{"n_layer": 20, "d_model": 192, "n_head": 3, "n_kv_head": 3, "head_dim": 64, "d_mlp": 512, "vocab_size": 6370, "activation": "geglu", "norm": "rmsnorm", "norm_place": "pre", "norm_eps": 1e-06, "positions": "rope", "rope_base": 5350.0, "rope_fraction": 1.0, "qk_norm": false, "attn_scale": 0.125, "bias": "all", "tie_embeddings": true, "parallel_block": false, "init": "normal", "init_std_qkv": 0.0365, "init_std_o": 0.0, "init_std_up": 0.0365, "init_std_down": 0.0, "optimizer": "muon", "lr": 0.00692, "lr_mult_o": 3.0, "beta1": 0.95, "lr_head": 0.00644, "grad_clip": 2.0, "warmup_steps": 200, "schedule": "wsd", "decay_fraction": 0.829, "decay_shape": "linear", "final_lr_fraction": 0.0, "batch_tokens": 32768, "seq_len": 512, "doc_mask": true, "train_tokens": 164500000, "steps": 5021, "dataset": "wikipedia_en"}
MLP neurons of a small language model. Each row is named by its layer, matrix (gate and up: input weights) and neuron, and shows model dimensions 80-175. Each number is 500 + 25 x the weight over its row's rms, rounded and kept within 0 to 999. Numbers have three digits each. A neuron's up and down rows have the sign that makes its largest values positive.
After each neuron's rows, "fires on" lists the tokens most often at its 100 highest values on Wikipedia text that the model never trained on; "fires after" lists the tokens most often just before its 100 highest values on Wikipedia text that the model never trained on. A number after a token or word is its count.

L3.gate225:502520494501485505530514500484510518509479474484514494461481504491503499547502569475507515477497471482477476534535513470492514495515523493480514514487503500482506476470488493530459526557524499467501499516492473477527505579511540438449502520465514491480531502464517519497461478482524544504
L3.up225:521477484505506479510493498542499514555477508502526463524478502488476508518516519493512507488466491468504508489553498511502503494522484489481489527491503505493487472492461504485516475540500479510514528481506539485505498492524448518457492510552500474500556499515509522496479543509512517494
fires on: " In" 53, "in" 22, " in" 15, "In" 10
fires after: "." 47, " (" 19, "==\n" 4, ".\n\n" 4

L2.gate169:488505529492509492530541516514483509507476477509547492451478527476515504531497555477468459512492519522513515494467496467533525481489431525470501478494449513518523499534477488531514502507521500453461510488523496506517496487509549537542523511536510552521491521455491469496474509491525524491
L2.up169:516495500454491489489516490509498492479492467487519504536544520481472490453495479532489522465492496518533488480494518485500504491492495500486488519479560501500533526476476525494497515488467479503518468506505481513521482512495479500473507498498543516500478540526554481515498505510561511529
fires on: " " 94
fires after: " January" 23, " June" 21, " Act" 9, "," 8, " May" 7

L4.gate271:481502529482467515558523488514425500549484547456497532513488495471484508488515483464514506510500514506502474544493482476494553497507521525493501536480510491482486472529491479539474445485473508490524504479494485534510512522499471529490506475509529478512506485471513551476482495510534461483
L4.up271:537491489492457508500502448503503545524479508497498513531481485494513517496457505487535491453516486492501481503511473480501505496526477483536527502494529520472520482504521533527516517559507503500529523465473489485472500458544460505508461456516518502508523493533516553512513508499532498560
fires on: "in" 21, " On" 17, " In" 13, "or" 6, "a" 5, "as" 4
fires after: " (" 30, "." 22, " \"" 8, " un" 8

L5.gate300:474534540501459498438457525499505469507541479483486489496503495505491480521497540491469477494461499474554465507504507478495546470443485529494508472499521513485515492498513501494463507545462472519484516479478500492474479482489505503523488513488497509481482504540484491514486487496502468504
L5.up300:516482509465538529511497475488497494536477445496510486522494504518529482487494497507505490503498491477472534545487513472433461504491481520532470491454517484554516473481518478532497489512473487495502528481509501499478509513508512516506524475543503507477488503480508504488476532446467480502
fires on: " This" 41, " that" 26, " this" 21, " It" 11
fires after: "." 48, "," 5, ")." 5, " In" 4

L10.gate94:463494525520503537490474507506482513495504471460452497507480486554472522489519538496502480513472476540458512524528486526499541538463481504513488485495477539498533516513510497448486507505506519502499505452480482507521474475538484508528503503491542506471559497445504548511469547473486481510
L10.up94:452481483468546528493493493504448465504462473474504461482424512503503465472513552477514472535503464478523492467509498502523535462533467532515497467485529505519504547495460513475516493507499525516507492489524519498477505509524505476485491552499474478525522492462526535499485515488527475512
fires on: " a" 27, " an" 18, "r" 5, " of" 5, "os" 4, "op" 4
fires after: " was" 25, " is" 11, " as" 6, " one" 5, " D" 5

L14.gate338:490477444524530504556511475504491505494531507451476461535486474482517501491511488485486490536526505527435488517499490489485519510529528479521510549447486538555458473497487503456491479481526499540481477522508516461510458501495512498464491506491519528512536480510501529532537458507523517510
L14.up338:520484498518525501479524544485471524482470513488483510520471486528480517494525527548461456482487510486496491482459555494515496497483468495522513537484529504511542459476490475468508532511496504515503495489481530502485485527528533481493495470509507527466502501548503542529502457500506514494
fires on: "ac" 13, " In" 12, " Party" 12, "é" 7, "ec" 7, "20" 6
fires after: "-" 20, "|" 14, " M" 6, " " 6, " P" 6, " S" 5

L5.gate292:527489492522480493483489470490554506500550463521506503478488478496451490501523486522507543506508521477477473508478524481513535505488540457508460517558567484494467501493495540506492503466513561522505470476502496510513544492457486492504541530488517532493516475524504471586516516524498463481
L5.up292:488500485507515482490465485491494491538525456476544484514488476481494542508483514527509500521483491488488534498464501474523535503507559505547441512533480433518510501478465448484534496500495497451511465497523441490486480525477515467463504529500502480510512474507490507528515493525506510505
fires on: "97" 33, "96" 15, "98" 10, "91" 10, "20" 8, "19" 8
fires after: "19" 65, "20" 21, "18" 4

L13.gate89:509518508450499491466460534485482451512498516473513489462522465513468459492486469506544458515528463461530496495516502486520527539500526495478512481468534505547488505488472533483485534477519453536505450501428524466489508563467508494515461500482521512518540458483501486480521491494511497526
L13.up89:544472458474510479525485477528493486538465462468492444503485515500516497481474490501456474515509532467511471470483510497476508504511536507467466521467482512493470536522482467465501525503556513516503509520533521480512486477502463508471503520490516467573501492489508505456528494463465498512
fires on: "19" 17, "20" 12, " life" 9, "18" 8, "17" 8
fires after: " " 40, "==" 12, "Early" 5, " P" 4

L3.gate110:486507501508498475503478526522486511516494487453510535520478519509503507519513522494469554478489484494483487523498485503493510493506487530473496467480498542499487467477494510561509468493536525452499522533496495533511435515501475487448543483535541520545474456515470534506501505496499547525
L3.up110:494488464503498530493523506485507525516484546499490493495463511531508515503526515480520516502499500479492451506509526476495488506526491498515490513552489503492484511534474493521462469493477470488531504520509504484479458546516492496496491501518502518511529479502438516441480526529543518546
fires on: " In" 63, "In" 22, "From" 9
fires after: "." 66, ".\n\n" 26

L3.gate81:479500499540495493484523494509492481556502504574501514511484500505539516478488536520516523518503517544510482468503464489479510517495471498520496530514553491509484469530524479491487493494516512489507480505462485545475493486501489474522474511488549516515535510506526495504534509499525449521
L3.up81:483449504521473488507491481517486438532522499511548504533512519503539478480554481465486507456564478574537486516475466452519519505539494493510464469529506491507489464489511478558502476518515511522487502498512484480512476547499464497527505465443527491501541484499497545531471491501508442541
fires on: "s" 14, " is" 9, "ant" 9, "ow" 9, " day" 6, "anc" 5
fires after: " P" 22, "P" 9, ")" 7, " w" 6, " end" 6

L4.gate477:460527523500509455485493498548535508485474508474527513508487486476480494492471496544508510486508463475486508503424515507520535453488492510512534518507513504482487508465541492466542518508519522525523498427486550476487546481536490517488505517505522485462516505486489500475521496498511490461
L4.up477:513513495468500449474511508510479534437501463474487482525530509522501511513497502529479507532504507509489517481513476508512559473484482489494454515485507481503499489495491492484558471478552516506532481477517487520508505485510464502454526493475523571507524504497555507502514488491476528494
fires on: "19" 46, "22" 24, "23" 8, "20" 5, "21" 4
fires after: " " 79, " (" 4

L12.gate257:475512542517477514542501484536492473486478484480478550450523520492491471524525501485517483522491507440544531470472480538451447511486508489488469489518518550493507491518471480474495482504523511504516467477466489533513495503483552477520472517485485503509513486484503526458464562512514548502
L12.up257:502474509503485490484516520464507516476519493521531476495507485499528572482455512551450524457544515491570494472496496487526476478479521474515516539516543498446482512475470457528487513501496465515513479496482526534506539489500460537521494511504488457508473537496504501519511522537449528522
fires on: " " 92, "_{" 4
fires after: " |" 46, "|" 9, ";" 4, "q" 4

L17.gate347:480467490502512507500467527510490490504498495508519525493538506520511498547517524522479516498519521487474515451512489504479466513580479445509539495500529500505484526469503497456509484528504477515542462501507465483531471509505498450469480517497532548529520508540513519460501549528489529452
L17.up347:481496517508508456496484511514543486536525460456523502510522496505456530486511479527485484484488493505452484466482506537483507502515501517511452498504551456507544475479477457488498508492476515504529485476506510497514528518476497469478518491476478516479471494561494521532486489491537488468
fires on: "20" 61, " " 32
fires after: " " 41, "|" 24, " (" 9, "–" 6, "\n" 5

L17.gate4:476492479502546505491491532477441551488480468488478488495472507513495499471507476526541538518488483532458458460498494498506443532519518478463466486478504522558488465490504439487486498511493472492496521490470537490513500524513514462515481523509494551509504465491501504439500482490506510497
L17.up4:562495463533537479466512546479495499522523478544490507469484450499446523487511515496524494507503476465502508477528488526516506512522519497516538511510508470483560495459484471537505474431519481520491493504490535487503524484484514515501521475491531436498501515505520552518520457527503520491
fires on: "20" 100
fires after: " " 79, "–" 9, " (" 8

L13.gate345:506532479480545476469493489433488536512515507519513483471446533504517528508439464546504523493473522509498482505524514498501513516502504486445520521455472519485504413484478539530511474498501531499515538476525493548490497526489483527529497502476524477498539503503451485474504505491487565491
L13.up345:515512447503493511505501510514479524465488489494495487522442496525486516454527502496496541478510548445493529486504494516472498542517493506543489456487470479544493510495518552475519499506514487488507484497553523516564533491545482478516457516488511455478525471467513498507521514520555542492
fires on: " " 51, " |" 26, "–" 4
fires after: " |" 40, "″N" 4, " W" 4, " ft" 4

L4.gate146:479452475493507510501479548513517474529480442495510491474514487473474524501517494508509484484518480493545555517475518456506477423475527509519473506453537510483463489512496493483493481522487469527445492505456497543510485521504528513484521493488519531551485537526511498479502513469481521470
L4.up146:482492486481506501467479472496503548528547472512519525501538499481524460491517501527492481468481494538532499502506478518521471460492548518527478520523510488503486523481513481488508533496506505481488528481495489503518455478479499517503541486510543508509536472505457509520504512521477531497
fires on: "20" 44, " res" 18, "enth" 9, " Res" 9, "th" 7
fires after: " " 28, "–" 14, " dep" 7, "e" 4

L14.gate131:501517526498518512490472481488474468483520509465520515501475476526503466497494463535481518488506536488466458493518476528488471493424465496498520478503498518483492569516499506491466532516504500498475497535544512486455487496504465477433486469528506540515477468475490467506527509507493501485
L14.up131:509466490451473489499492452507500501495544515528509467496544524487523528490468513521507466496439465514465537463517497440504528514510484472479510507528506511534524443504488495538481510471453405527496500521498526474507509491484483512483512488457506487497509455511476462486507478538508513454
fires on: " |" 94
fires after: " " 84

L14.gate486:484483528554480535479511512500460477473548523501497532508494466515500525520548493511519482484476554472516530535509495513492504459502489510508532532493495496488502489486490482471517545442546479489515547491507484498486457452500467500519489510470524516459509513508522507512487466506443542514
L14.up486:552495488451470470477491491508455516496511507516546505508494530483487497513507525549485494478494447506502511490494495478516530469501511473521471524491529523503504493501540517515525546462508471509503520511498519480524523478493478519474450531499549510478511442537505502456580512492481471451
fires on: "20" 39, "v" 4, " f" 4, "p" 4
fires after: " " 52, "," 16, "–" 6

L17.gate278:526516535514497512504476471499494495497505503497533462446543495502513479489484497471453484476476482471489491489505482460461448500502487470489483481513515455490529490494461522524469487535481514565554544484519515495477496512545488514491507483531545508512499492474460483479463450544452507498
L17.up278:552500539464508539481433481517507456494512491503491519458494479491476504496482512470476530523478517511498511501517485493495437522481485474499512460473480504514506494505502530483468540472476518552502513497490487540517481500496558488482497524475528521507516474497512463482540493545461498510
fires on: "1" 25, "2" 11, "5" 7, "4" 5, "10" 5
fires after: " " 72, "-" 5

L5.gate191:518491528489483533494464469511511536458539520484531473473494521490499484485492508535485484541472507546490478505498499479524530462511455510467509531486494460486482500440469493487520469521552504497540463466522505471481466476496539539512500523493528477491530566484555545486525485518522537544
L5.up191:526519504487495509479496446532537472514544474520530489485489512511531470493521501511520482497506554479483498493478522460474474515455502449496503501461507515522501476492513480487511511519470436504512520526492480484462482508482522541545527502525493517509489538496482499472507469477462464511
fires on: " the" 98
fires after: " for" 46, " on" 15, " with" 12, "In" 4

L5.gate396:468472456501500490521496521447506433486495547548529459486478498493466488493463478558515516557448500470516492484531534529458509546487512500499485470453513505518493468495556482512467531517532478479509531483475489517504509507521482496549514559506490489501505483496488479510478496529458485519
L5.up396:480554504518463455526508506499513533479511508492520514501471500507516487535488506549545479464527515525453485495474526480481460530528481513507492507477484515454517513465502474518500502485527512514505505480486477536522514497508541497493482526447513471540474560455480517498497502494512517524
fires on: "." 42, "o" 7, "ops" 7, "ated" 5
fires after: " St" 26, " Vol" 18, " Bl" 7, " st" 7, " bl" 6, " repe" 4

L8.gate261:511481517487510500470487495508493498496514483508448487516529505525511487558465494506476478524500502520472471489528502509463519507461471488505506463538512489478517505494504488517520524478480480453493523470501515508540544470488533491539507478505441483500489487482466508478522553534514449521
L8.up261:507438508519531510518491478534481477525558502493497570484482521489497485508537522504466464510502507503490492458511519485524507473469490502499470496455483453511504537530530490511489509510495494482469501493498491487448511492452486481537513509526466476459572496515559467487481517477480509499
fires on: " a" 23, " Succeeded" 16, " Preceded" 10, "qu" 6, "ical" 6, " an" 4
fires after: "-" 26, " was" 14, " is" 13, "rit" 6

L17.gate121:514509475478501494529526443483514506519465543510459500442514472523516514452519525523503526491472506489520496479469501482495523549508532500516507485507547502497498539518508532515497501480457471473506502469488506550456498462500502510476501511508542496535522488504465498486513497487528521473
L17.up121:541476486521499510496505509545503506516501525516474472502454480495501470469514526439513497502518489480506502520498480498514503544497477471502509507531523517511506531519451485505510522486504508510503497523536518496536508492504512484485492513473517521469455443518483505504512559492498502514
fires on: "20" 38, " " 22, "–" 15, "-" 8
fires after: " " 33, " |" 22, "09" 7, "08" 5, "–" 4

L9.gate303:501523469509465467495536523477490499535520477484484481499449529497484483523511489509513540512472508455512488527478522481500476529461552493462503494533514509532499516552528505537493518483516488515479501467504500494509522476534473469518455497497461497511557457499526491506487518515466506495
L9.up303:551476506468511481469485473524506497537521497474467474520500541474554505532516509504487474559459482440485526485463519519521512547513516490513499486514531504518522509470510493467520504496509509548506483520491502547522493503515497497501524467479542478522475475527512498499493479481490475517
fires on: "19" 31, "20" 29
fires after: "20" 29, " T" 19, " " 16, " (" 7

L14.gate111:543505509486488489478503533501454446484478484536521471458450508517508466494451481508535480509538485503507482524529513537513485448484527501480446517537491493486505553521492541465509501507457532497509513469481543523455488506480491495481498524467527512485529493492486488523502480532477503452
L14.up111:491536491475508524511479480523468526489526529497475568492510444509557504458481525509460477469514492493479471497492467480478516508510519495473526470494502529512480500460523494498491519479481483548448533506514523481489495461523489495518500481497450496521493484472488474526476514504466505499
fires on: " |" 100
fires after: " " 48, ")" 8

L14.gate183:543506517490462511515509478505523501515477526485516480497479495493511506535489511511511524469463522485469495541505524516545478483483454461533528503475522482499474502469495502488497480499488490497492530524485519496470521453471555516506484467539499483459533513496503488516521475438490549502
L14.up183:475560520499496539475493507515491501517486493496510460470499525529512502489507467509496486499464528540489548501518540521490499520460525521489522508506504485493545480524505510487485503505541429527458502534501512488486503473504484469499495540477525514520541509489508493451489560508496502511
fires on: " the" 83
fires after: " to" 26, " on" 17, " in" 11, " at" 10, " from" 6

L2.gate243:447514528497525512488490501449528486522542461500477531497485506441519525510473503515453505519497479491517491506486511504508513425498478514485465515473480474501512457522497491517507521497547545476483514477538537482505529448514488556477484489473480513465515464504453489518528509534504511495
L2.up243:479544509487513467494473500482525497493477485507523501450525484464484477518481499501499498491476465504520451481445509466497493471494510508492470484497479465510495468524482477498515526499497524507481506517513500502510507478490442525509472461457528538459482441494477495550491507509472519487
fires on: "22" 47, "23" 18, "25" 17, "20" 9, "24" 5, "21" 4
fires after: " " 76, "′" 4, "–" 4

L13.gate239:517497520485491478462445550503476527533445482498513513460520498521532514527478491495515505509508524487434539424511495482503420543481507487506523506524510530540487497512500508449506514501499511496527491487502521539523443486501520473533478522488500508512454433492487511491506513492529474498
L13.up239:502515532510471462485506489481491531524497477475464503469500489509514530450496474519503507437508544541510552481465534511438503509474536477490480498527513479508518523477477470490480481514522477489539508500481563486505476478478463537543506532438488534488508527498509495495506518521472524519
fires on: "20" 51, " " 29, "19" 13, "18" 5
fires after: " " 67, "," 5, " in" 5, "." 4

L15.gate408:527518526507486485452436484472513516457520483489474495500480493519542527441509406473526509491459484507486509502469495532524542460513496494488494501490517537495475483506519468493472503520524476512516496483522473547506530496488517500492511481502547540513481510433473511456501463496487489495
L15.up408:474477493482493501494493502481460531534491474483517491521492479494473498536520469539483495530534546512474466521513491547475493495493497438481515550503480483513475503485480507494490441517446513526528503469450470525466482470478476532554515498467487478489502471503507485511525485530536506506
fires on: "1" 16, "3" 15, "5" 10, "8" 7, "2" 6, "6" 5
fires after: "." 78, " " 9, "–" 6

L4.gate505:538443494524491482501465507501472506558467486488515525491538496496516488536486512495495494475539514485497517429459481471527543463502537479523525507509514511530519438482474477470511517490483492512488511508519519503515461490442510505507507535476518497505517512521503505553522547490520510476
L4.up505:510456468562519522519475523498516534456516514499481492508505490524471485541506488543487489500564453514453493479509478483483502462493535461499503478471499484491447506498488462477532503484482506513456550507495479506510456479478518478504506482496519504518482510522506487542525501487492468491
fires on: "19" 91, "20" 9
fires after: " " 67, " (" 16, "–" 13

L12.gate485:510544471505494498488519519502530494467517458473500550551543488448465475492486506504485513570469526510498492522510487525472496466470466491502510471483528447499473462510492515496528500480489466507499530501511485505485550512504498475479540448504517487501495497491497470505495526496549537492
L12.up485:527508459476492513489490502486485496467491522490510480516465521499512501507507494499472462513518475464529500481503512516512518492494477562501437476472503511505528479445505533502544536526447485495487502510515495517543496490500495474485513468533448496497513456500447465530494506461492501531
fires on: "," 100
fires after: "1" 19, "2" 13, "3" 9, "7" 7, "4" 7, "8" 7

L9.gate223:488481501463482508469489521510494494479529490481502471483499499487531514471472543518489504514447501525505471508512496466531504524515468530483536509539480463467492481543523521499505491465512517476509498535504477505487516510465470457514519497502536548509487475518509496457467519531546483456
L9.up223:469507503528512538449507479529547505475477486483497530541463418511480523491514530501473531520532479485499498478514544479550503494474472543495489475499508492532526528545468537501492538515487511480497511540524470507534527500472520460520501521568513509489504467468485516473510510468492505473
fires on: ".S" 13, " most" 11, "f" 10, "w" 9, " general" 8, "est" 6
fires after: " the" 32, " U" 9, " New" 7, "U" 6, " south" 4

L8.gate161:510514463465492529497496452461506522506498488485511511495514435528508525501491491521497483493482488487526540524488480481516526474485478522468474458523540508484529514474513529490509495509492525509529506490527479517485496472551486465484478506575484511533517471474490477475497497513548514508
L8.up161:519489447450489490504478511439475476503504503501497486502517510484523504494508496482449519483453474486536487509513496531510489513487443482535481501514552500489504481548536536527513504486532450501484500549464503518548452467546523488523518534482512503521471473472523492504513466488519536537
fires on: " |" 70, " " 25
fires after: " |" 31, " " 23, "1" 8, "4" 7, "3" 6, "6" 6

L4.gate406:485464496503483499538495529463462541489458471467498480489506493467522540489489449480431478498466495500533488490452496506521503468506578449524525503484556521521516477458444495490513508473520505487477508482539514497500514520537506546522495479522496539526548465484472504527476492492450482496
L4.up406:532493500513467472537554478486488534517473451460519482490511521447532522540530476481476514483463501508538523516483531507519481467483533447474537499517510499574536543501501512489524524462488520506503519442484547572517510464504490523506483536517525508500513490537539469491513470517502525492
fires on: "19" 56, "20" 44
fires after: " " 66, "." 6, " (" 4, "===" 4, "\n" 4

L8.gate119:496489485486521476514477502526490464502487535507521518502477492506518489489525500489461502531518523541518490482482556494507507473480489477466477475498502508464518481495520510471530505478500477485529519509491477515492487435479486452462484505503529498481499494468513502496507504515508555523
L8.up119:519493497492515473499473480476533451471522458531464516512511494519526495482498471483520480503487510487467454500509477490463531492504494500486458457491513501479546480521505500529473474479459490514502527475478523475515526521511512506514522479488489491510483481504545484522459490473508516483
fires on: "19" 46, "20" 12, "ic" 8, "vent" 6
fires after: " " 56, "el" 5, " et" 5, " su" 4, "–" 4, " con" 4

L17.gate469:508503475504505511508543505493449519431462540492487487507479543498478498465519516516461499513506521521507519475515492518482487542483462493487498482530493477472534498502493469512503511487534543445540492462445499526521445485517520474523521508532491565498526498465520530508499495549500501473
L17.up469:476460455472496482497493496461505539471510524492462482542519490487498514510458536484505494490507488467499557537487459449467521491480520490465484516470465508456508522494500480539497495497480458481502518471480472498485507530501444504496523506496523509514526516505482499520456522498504480529
fires on: " " 67, "ul" 10
fires after: " |" 59, " v" 5, "," 4, " b" 4

L12.gate123:513493525508531471500460499432515513499509501503491536502455513508494527522499468537502518481453493500391514509504492501502426464489505468481478549499472492515491497491482504511454476522459517494514533511477524507473526499513510515467478517503508515515454510503458504519498465548491501527
L12.up123:525462514513483474498460453541473436481505479529522510501480532512494505513554453535515509518492507469489506491490470526515486526442479516505481527479495541499470486497483499518469528504517504507530502536511552516476486479519520483501512473483547481473453509495492523513546518465511522516
fires on: "2" 26, "4" 22, "3" 21, "1" 11, "5" 11, "6" 5
fires after: " " 42, "." 32, "," 7, " (" 6, "-" 5, "(" 4

L2.gate193:461518486453505497503503465487508526496509521512482508464527506478476515517519497451473515494482495501519505529494491553468485495517536471509519513498518480465491533512472513547451472487492510500481523509527495512448478471491530468530479506529511515489454509481475559497483459494489483518
L2.up193:533492472435515502501525520464465531522519491460497547509517548537502474520495472497535488481468466467496497500519458526456491444488508512509505498513519479476524534440506481501487489519499470526477546478500508509472511474504504531519474504492524481456484502502509539440504515490529492463
fires on: " However" 17, " During" 12, " Some" 9, " however" 7, " Also" 6, " also" 5
fires after: "." 51, ")." 5, "," 5

L6.gate82:486541446459536504493484508519489491465513517499473466484450488469510488496477474467485504479514537492475503493484504490447448444506508456506518493541473497508487506534502479517468520510493418538488502537487504461484484510499532492515486513485530506511498477511479472473485500506488478469
L6.up82:497521491465524474493497496481501540470512488474462470513519521503458467533510498492502479487506476516498521486482482490464494512500549453508518508474509493513528493495502433541524493474477486478480562586485495479519501489506503473471517497435521455490519493509510462488522493488456505509
fires on: " |" 96
fires after: " " 45, " Team" 4, " %" 4

L4.gate139:498488531526508491477520547473499518448526492459511472469501509496481495474498468484526521541539482507512468467490506537460470477497522479504461501525532477512540454494453482511499484493511499473519507482468485529504459526473488508487473540533493537510484471541512511501512441489506500505
L4.up139:491525542530483504502457509554497498510485477486518497472531516470539520515521498508485528507504516518485547497486499504519456500497525504497509539519531478474525504500471520482502495494495501540486470511514534532489513503548480520507514486484450519527498481482502505476537501599470538470
fires on: "20" 66, "50" 16, "00" 7, "30" 6
fires after: " " 68, "," 13, "–" 4, " (" 4

L3.gate130:491439534515485530480439484498467534499493499456474539467442508476507500516502449472525489545530503463471452501438521528520474513518535500508507535545508504515510474510483508514484478483500535523507498458505468522500496505510534506541504480499475520527551515450539463503530478498510506493
L3.up130:537505482494510463533497521476479560498511497455501533464493506486480452502471501519493501484477478461497507522485525483506481457505508458503491500468492519472539434495486500476528497483486469521540499443508483470524471456514471444504478534481509537513533499495514480521526487525455506459
fires on: "20" 26, "ost" 23, "19" 16, "ord" 10, "18" 5
fires after: "–" 28, " " 15, "v" 11, " aff" 5, " J" 4, "j" 4

L17.gate22:497496520474512530463465459486513525453491469505501480460486461458531540528535519477512516484456478505499519519520517551485545523520480487518482456482492495501488521501526495452482478513496468493506527503528535516488460489507522475511482518537514498481557534516543494553546455540525514513
L17.up22:503493483491522494481494524484510523475537480472486494531515505518508528565518506455507528543506486484513501523526488526501487519520541455477501536477485509520510479506512488559473505493491506547521526488498507481490498519538512472479498493506494498509523471523536536505510523516547514514
fires on: " " 50, "1" 10, "3" 4, "2" 4
fires after: " " 39, ":" 10, " approximately" 5, " nearly" 5, " and" 4, " (" 4

L3.gate213:520483516474538499443440501539500495527527457460494480477469523508505490484484506530508526471469485504467516520489481512556502502546480462534488487516477468484494481480461539517497502506473533497454480521527519510494503488523488556515491476504471513540499505491483477519492487463549449522
L3.up213:529520481510491518528503515497489514537499489444515479506436473504500465486449504532514521500486511492514546483524535518528467482480478495501526495488485532471526475500467508478526469481539450486531538515480535510493526507528496520510497460470504517548521494493500479486464514519489530551
fires on: "1" 72, "ip" 22, " single" 4
fires after: " " 67, " (" 4, "en" 4

L13.gate207:470546525494515477498472510464477499522479489530522447494473519530528479484532481487456447521487433510500494472512477523500530459486498493492500495504484514548487529490511546493461483488501529493466485503544516463520496525495511491492494507516456471530519495496520508486460513504522533481
L13.up207:523465567471480464481471533500488520515526462518501513491476501477528480520534456541513545529549480463531539491501496500496489509508551517483497546502501516509530483514515520479498514499467491540520510488504477519582457505511505515504473492503545474514522483514500496484458493484494523506
fires on: "20" 100
fires after: " " 76, " (" 22

L2.gate46:530497499511507496547500525498517484486511512519519464523463509506459544494499502458540496521498508499526502533572533493512488579500472503534542536518469470510476516517527538492463484535526474486437492523539473482506543508457531525472495481511487479498510487485518471497510449488511477501
L2.up46:580502435488455523471473489461543523470472519499510493522498535477498484517492470507507486535464492499534497476519498503517526513482486480515486527487518503461548484501499504494513478510482515553560533565528487515498484489461496512526496474489550463496526485505481549480507515455475493488
fires on: "53" 20, "71" 8, "54" 8, "51" 7, "74" 7
fires after: " " 58, " (" 9, "," 7, "-" 6, "." 5, " $" 4

L4.gate263:501467484517514480517498483502506514524518478493471509481454495476522527460502475454562519513483514467491498499487465483488485497501470467518465492499490481508486467490482510529522455501510508519507489497522557476517521485468535527491487494437479512525502554498525465443513516494523473500
L4.up263:512514516487541498501490509515481514475527494526513507463516516500497486534455504523501517522508511445496528508520518504540498464495480504515513487487507535464475458499485478526490497445501474496470469573527541475500483497541490520500453493501501514486455507492507521480515542514498456482
fires on: "1" 93, "ab" 5
fires after: " " 90, " c" 4

L4.gate429:486476506523472484461489562466452521519531501495495514493444504510470468490453488471540487526517511547548470502527555497478483485490442551512504519480510495521534537513516502501528499493489500519505521515511503497550539569538456527512453498477510509493522487530477487477483496562503455481
L4.up429:500489506513488516521433543495484500544493507436509518465499487495490482496477484473515449520512485522528523526529472482495469479491498553513484483508503506523529506532491492499530531493484523443451528513529480469546496548523488474483503477469508546503504515485482473458517514551531447506
fires on: "30" 40, " Step" 12, "31" 12, " prop" 7
fires after: " " 57, "The" 6

L10.gate196:509485511496489519493527485505469446499511503511479477446516514513514465462489503458500479537499483475475460510525535515483494526505463518483507482534519501532521489520448505501418481518487538484485514489490516512472471489501560504549510529554469544522490492508541490495461472511499492538
L10.up196:502531546455513475450510491517551503506487440463520521500495511449534504498498503516454480509489487542502486492504485482499525512508484498479517518512525524501515467504499512485443516458488497518502511465493483476462483508484535523531505494512504517513496491490554516512506516503521495519
fires on: "00" 29, "um" 14, "am" 7, "ex" 7, "as" 7, "os" 6
fires after: "," 28, " c" 12, "S" 7, " cons" 6, " J" 5, " C" 4